MLP neurons of a small language model. Each row is named by its layer, matrix (gate and up: input weights) and neuron, and shows model dimensions 176-431. Each number is 128 + 24 x the weight over its row's rms, rounded and kept within 0 to 255. Numbers have three digits each. A neuron's up and down rows have the sign that makes its largest values positive.
After each neuron's rows, "fires in" lists the words (lower case) most often at its 100 highest values on Wikipedia text that the model never trained on; "fires after" lists the tokens most often just before its 100 highest values on Wikipedia text that the model never trained on. A number after a token or word is its count.

L16.gate1019:091125123117084110089099121133125129102131124109120122139117135112126148158121077150130127115135134117104136112186111125132120180114119078158139136147171128138082147111146149134133123146157124153161147088134125068138161094146060136137143133166086131153129107138119129144123134123156121111124130130140119096117103103146148112114139127140183149163109113153113113107168148149111158153144104136106081143073105153146112101175117105084134117052119120182139118123129150124100129151139093097112162101137140158113144074107122158100155131167097173138146112161108128104150150132089127121116153088162133163090144088111125090091156172161150134093127142139149119134158148116138118144139129169126086105136165130126132118106134156086117133114152108131146144136158110134129145127131127
L16.up1019:118142113126132092156146116145098135180143153137158116146110134116123166139132098164146120136165178103115136149129146121122137114095130109158118134142094109113125137177119091142144116132188170133071152129136115126154134127134133088096095109144112129129118111129150137133138137135125158153140124138125163115112138166174156083114114117107131130093139152118134163126112103152143139114093096156108143223141139110095137159119137116075187148152134161117133163154108101120128097123125114113136090114100147145144101149149149091103114144145090118142083148127118130118153133083116121136120124087163138081158177147157133120142155108080091161145149111132146146121143074153198114151116167147125103117111134101122124098136191166142140118179119112138166129091136131150139157156137134
fires in: "5" 15, "2" 12, "1" 9, "4" 7, "3" 6, "7" 6
fires after: "." 44, " (" 21, "," 7, ");" 4

L12.gate1319:128139164143133148127147171104133114129149135102117110177126097118113107125104121082123088135151093140117110119149114120168123131113119106144122093114104133137123130158171132123163152124077127133142113138159151171122132142131132135144141122093110141112102150157104106116129099125097159100075128138122127109139165109118100186167146118143094133131139139145137135120126121128129115112113136135109124095095154126113146091153129115151071132147173115150136169138126062128119102135173110128100106112129111166084152176142115101085146136147152120106078102133137171183158157132145117133154160110150088121107157119169089117106147093160127125155125129106140124107133101158130069102119155114119082113157111131108142131132165097086099106134159146123111098129144096097110144129099164
L12.up1319:115132143139100175124162106139154139166143108159135097106128154122145183152115145100129121167115134168116143139165094137093099107151094113138131155112144105104157107155084151111121131135097105135124156113139099096130136129129123148093142140175152140124132137083142116084108136132138125128156133108078098110085135158087144129122091116142142143127148129126096109148134109150152127172146111104130120106111171128117145135130098131113173127109159123123109114124172140120152131114133113095105132082132078155094174130157110102140157153179141107172164112135142157117118126130131123144161121145126111082153121142132158119153111143097158086073110120140147100114116074131135113126148147163161110106156155117148129121137104144081144129132108072139132097131099117097122072112123103
fires in: "1" 20, "4" 12, "2" 9, "3" 9, "5" 7
fires after: "|" 63, "\n" 31

L15.gate516:133168136137155116080105137110132170117113156122101107136119173135112079113145112149110122116102125119144171124129126146108104124142097128133142135101119110128133144106107188147136142177108099112127118101118130144144160107104175139123129139156116136137098090110155126112164159121149149126101139169136134156119129146166156130158105119145132149128150156066139131122154126144131140116156131098108104115092073119158109112118142120092137120143126109118136109143130112133154150164138122119181140157159078132142130156130159093119107096141134151156131101087100108157112121114102147127150110150172146105139155133139089128083099167154118097135137133109118152122091116167160159131181089125128163118091091162142132156178111134149166107134139146120141084161113135131110157164167079
L15.up516:152128148118099117151094136099162123131079139135144111129104196115179095181083134134130164143080105154181121112170142123123073128129117112144084138149155148135115106148114130153125114087089087129128123102129123088129139115155158163101132083139169142172110141144087120142152143072122150096142121113126131171130123153139149121112141100124142159162153133097083156105119130133078104061175145141148139098114099132077132128165109132098114154114130122125146123131134133104136098129130130121140102159138145161088122132064125114096154138128133137108149113152131129112110147147081111144150141110148196156109111136120126145101124127137107106118119133106126123110147122132122158130120120157130132134152090100105128122179151127127124068119199137131162128141123134133137132115129125
fires in: "0" 48, "k" 7, "p" 5, "3" 5, "j" 4
fires after: " |" 45, "\n" 15, ";" 13, "|" 6, "." 5

L9.gate1151:123141083124170155080147157104103124132151145119101126148183168104144121088109130137107135090104149134157097113131175126136167158119135143092106133164144144136095082127143158103133162119179119124141112168127131116137154095113094136136131065105128115125084129173178112132155121119113119152078176143115093126121153133135136139129143144130121154149123168128110092159169162137111152134109121093128113182095104093161136095118089123120116124137124128155132136138146137098134139149126136117145121140148097183134103137113122065097128143189123103092139115140110113115147164161137089098093117142086120160167134103183138137119066097069097128133106086090121140078140145155163121118133116161128104123109130141156126163128105127140121110147130139144132147136127161117098139122095166
L9.up1151:125150124200097162100140121108123132151115140167138188126141199105142125129133109132102119102113101111119119115152147057094136117108123126116109130130140122084126106144109129123154145165137110145168147091111128118143111058131116149125064141083068127127126105137153127110096103125150114164162086083152156090157144159119142180129120122137108112102133146131145148177115108152152131137105130136162129122099136130128122118152107178114112124155128152117095118132100134152122112081123134089122099139120140124128158087132118171136130096109119131119131115132103135101120143137172124101126124150096091125129151131085136116124111166143098138111115153140077117168150122127113131165135110138140071131115129140102160144161123117192086128164147122123113130172121111150101136144142150
fires in: "0" 91
fires after: " |" 74, ";" 14

L15.gate1528:113168136168130115114121127217157141198129115101112134087134149136107121136157156148127152103126149115115113123142101135084123140142188110135116164121110123091114166125126092113156131147113094119130175126121174138126165118107122119158088097087173119106098122137114146163152129135135103117132191118100123111101128121130129140093128123166117129105113134130066137105139166126134144107150109129107100148111151133119120088175142117136164120203078118140130147096107151112132171168147094140118179137118118108133163142113135133143126128102108120171162109145128117162133141161147127147103170156140115121143135108114135107089137125129158069113129071094147110095110149103118150122106128160181120143120119170142170157160134118120130123186118160150153133157143100100103102162170158
L15.up1528:055163138144137120135152085117142116113136126130100149162148122143089153143129129127121100108136119117139080105128134085114147091169111164110130118117121132127091156146099109125146094114161128136110103083123151126150113162143112123126105122104073120118117120124168189104122125095139166127158127142144085138083147088182133148117115130129158103091152133118151141138134139151140151113142145163106131159166125137133152143121149103110155106140102150110128106142137173123090154130118110086115142115105148109134127145111120120108088117111123073132154127157156135130145140154157114088126128133127148100150110124142115110126122141170135107138127081115141201160119151143103147196177123146146102145106144141124072127134095143153085120121103131150140125086149118119116108117131138
fires in: "1" 54, "0" 10, "2" 4
fires after: " |" 54, ";" 9, "|" 6, " (" 4

L16.gate448:116133133138093107159139099132160110160149101150101181110134121131104162127129144143114131124146104116157092108096147140105149102113139118138117153118106131105122133106152110143180149119178142135050092114110093105122150122167111145121160091082130078140114086103109126121175102077180131126137135135160152117143130117140125140133159134132124052163164100099131165130144146132121148124172117164132117114126103130117145091139111115106150088125152109102121149117137162101162139126129158061136146104131107136123141146098119141145142138124136104144149107180127134128120100128115127103119151163115104121147135165189134129147081112141127100114128100061099123120108132122120115147078095159180165123127140148118121121141148125141144091136092114140109122115162142084141162180101162
L16.up448:123131121136057124135117121123117142163136144143070127111157137099153145134151109163126143116120109129147128164120127138130111146122115122129181148144099124111171123084151158112122131153163077130122109117133119108117137114141077133131157114055098082118107104106111098154164096132115110157129109120145114120119156083123165099125125128104115104116183131126128115129126076129162137126182141165116139120090061099192109143157111126097158145176123122091095089128102175112139158121117124083142127134112068137132116127095157110134137152126109097173096152151105136059137126135107136090092137121163116141163120150178113121137119164123111125170124122127122139148094080107139148161101147105077142121124132177109136155118125141118170133125162115113131169157141148126100154166109156
fires in: "2" 59, "1" 20
fires after: " |" 73, " a" 5

L12.gate891:120176150134158107159135074119089157120137113125140134101116129121129127174148097108131164127152136127169131129171117121116113170150124121170170133133087097165153118178178146166110149137127138101163143146156127116159114128170146106096126150100103146117127134187152115117118092105124102135129130145120097114157102179155165142128117117156116122172121083088089079131114151158150204166090113098107136130113113134099110151099109120087165126131150138135129117140175103089106149119111150121164117115136145118129172119098104125134172155159120119136108098162071093106097137139116123089132150149162093118154149080134133143093120118107137153162120141105110131123112121134130099105101123161114207111136127132187143182141125160064141115122169120140117148144154150148103105104104153
L12.up891:122150135148104140149169116100109124156138114121114118075130163128116147147169097165152133156166136171121094149161121140144136100104128138139120089160169157152122129164166104158117132117141141123143145117087140112088190135126101119147100104137110121158064137104129086135181121140124122152107132137103116126102149119096124131135137163133163191100127122109167134114128120131113139107139116104146119153081111141130080120141063150145128108134138110141112155149120090117128156108151158123128121160133103164146108094172120124121122166124105117171118100132157134098176155154116135087110145161116142140113160129174122152142130126130117148138137121122088098135140172145168112163154106135101135150154135137100133137122095139144158142153147117157105146136132120146125114130097138
fires in: "1" 22, "2" 19, "3" 11, "0" 7, "4" 6
fires after: " |" 45, "." 32, ";" 8, " All" 5

L12.gate325:144168134123159128121116103115121093158095107169109128136139120115111133130187128118094161164116131117126165160090151133152165147150069130146148116116144113168105122118126109111110106133125103141112101091118135110103144116113141151119116145133152146152091109110111113157125151130102136139126076123123098092131112136112175182161077122128149133136146125140129110157112130120124118121128100092104147128102141142100100106142156144114133120121122119145117140123122096124158140113147133111167141118122097124115112148107126105139145117121120122138133133162119156084145118140104142157120145084138143142108136140088078109137138132148154139116122120092180085114139145147099121138099132104089134111167141121125160119155150175099131115139101140145078127099118085144117087202088151
L12.up325:152125118133131104170129115111128088080180152130154144146125129090123098136132114123137146090095120149143146150125141142139123159133123150144103128130172118142070108139134102094120106158160100118158123109133157106114106116154099181154145134113106099155129143073113101132156157145135104129137112112120138127129082153160171055117103119157128142123111143130117146139124169129147106073123165121101129091137112138167101107165145117151142153142130141131120128110130132110128145140129110145127154179104122160149163100139132128130129149161119128136134141121165134114180164127154135100088131160134138161134113117136115153113156158117122126118138102102159105128147147157110144091120186143139135124138147137106158141133125127182120168110148109154139127115138133128145142149070153
fires in: "2" 34, "3" 8, "8" 8, "4" 8, "6" 7, "9" 6
fires after: "|" 31, " |" 29, ":" 10

L15.gate687:125129149157111120145132158126116131162126085127121148140147157133101089146115097149109155145133117146132142140099157122183169162218105116105109137090128135155138084054101152143122136143145122124071132148125141106172107145128170136128116161113119152145106103132103101163137137160102126096091099096094124114133123135177147105168105128159097117121125147091111109144084100158148131116145138096163114118097117119112099137121124151083140132154143160136119152176120144080140140119138121119136154125170158175141139205125165069127119146126100100119154106112121088145131099151132117131100112152155148130139147149140146109170136147140171125118114177131143087117148099119148113098174117109121136126134102147144116117103122156104110108130132152117169099160100164125091137102117155
L15.up687:107115148126164091169066127125088137134130102139140131118143133093126132139127118096129114140144121134132139183142156128132120157125116152156121139149152187148123130110132137165160111123137135122118182147141147081117096134151093093145098144134121146130141139137180120102178116116128120115153083143120144082149151119153150114144126100142131142126094124145145118169122108113104124106168155166149127135072064121136130113128092157086125115158176148138136124148127121102127155120133123102101113152130082133174137119160139127135115101131138111133141124089097126120153092120130163120143114149127185113101142154146140124115107135100116100092116143162131111138142147115183126101147157158111139156108120140142106148102150118160088128089163128136174127143150148161124107178094134
fires in: "2" 47, "3" 18, "0" 4
fires after: " |" 64, ";" 6, "," 6, " ." 4

L9.gate206:090168149117150169132083151110122141149169122113129134125104133114128129091126098111147114138117141127147143148148097122145111156149118086116162153121146122142153176144160173150145112157114088102152130168153101129142159129105134137152151110119147187108107138147094161116128089144135123179116122114144129120155132123132147110129116139113151135136105089114119127126129125134099103141117103111125136122159129132129137092147118093098099105159125101124120145139168122110133147131116099144144132085121101095141134129171161098168134109188155120141105179123109137110123155151151084110086098096070126124112162172122167095104110123140155103113141124097155162123136120136129116127136154158162146121107122153146164089115140096148143134166109110114178100082131099110117090139147126
L9.up206:105128116172124148132155129097121126155129135108095117126143160139132118104114138103173149118135143081074114143108134114145127144115124111117129083137208157131139164136126159124110125112146119137113156151128098120192106088134169088147118091119094125135133079131123136089112166130129160136073148145115135103119165103139148152136109144116144131138102088114144142165121115131120120156080110167116140124101155109111125122124119086150094133143119123119149122161169120156140102139143099151145127105170097120087132142143086161127138120135158120129096110117155157130142105099118097109117129122088107107142154170117117130104112133136152093114097156106114138109160157159164100145112119158136130118101138155095139107126166095132150091103139182115105088091127077143121153113127126
fires in: "1" 30, "2" 20, "for" 8, "3" 7, "of" 4
fires after: "–" 35, "-" 24, "," 4

L16.gate904:114193074134095116110119148143140106107107127134147097125099141106116158105088144105118136093123165172111088082151162130152145158154138123103121130144109105153157150130126114133142139174112092098123168113118138133157146109162104119111089066110120129130096122133102092114161150139154143092168129142134107112094138113146161128131119100134082144089128112077129092144118143142135120125092110141160102133111121175133114093144061142112111108120139096131100105196168152149156133143124084130151119107113105141136129122076128102104183108128143116150182119117136086126128081110117127149136140139139082177133161146134140137163108141137128135168121125103124145164151118133132127108152139155128141131138116106144178157159109157104117108091138133189148137120104172132134151155108124
L16.up904:128161138123142102099087097150123107129190101167109128103122164154110105122123117144092091126133148129131118143141123103117123140092120150137120124132098144129092175170138117153118183168143125081125154133145109132108119152171122150153129111113143125176121131144160125120182160129174089100088172121146127151131130117159120068158173115132144137138122133133113147115127101095149158171160122119133128146108104116142153130129087098133114086136140117128108099123134111127126107172166141158110119122142142130127132149159106167105140103166122123121151124130151090133119166102098136150118147136195164128108148075125160093141143111098082154081156101131090108116081108158149130178157129139145120145117110126188140137195143191156164078067123141097103157128117133120143140131155114
fires in: "2" 21, "1" 18, "3" 9, "united" 6
fires after: " |" 50, " to" 14, ";" 5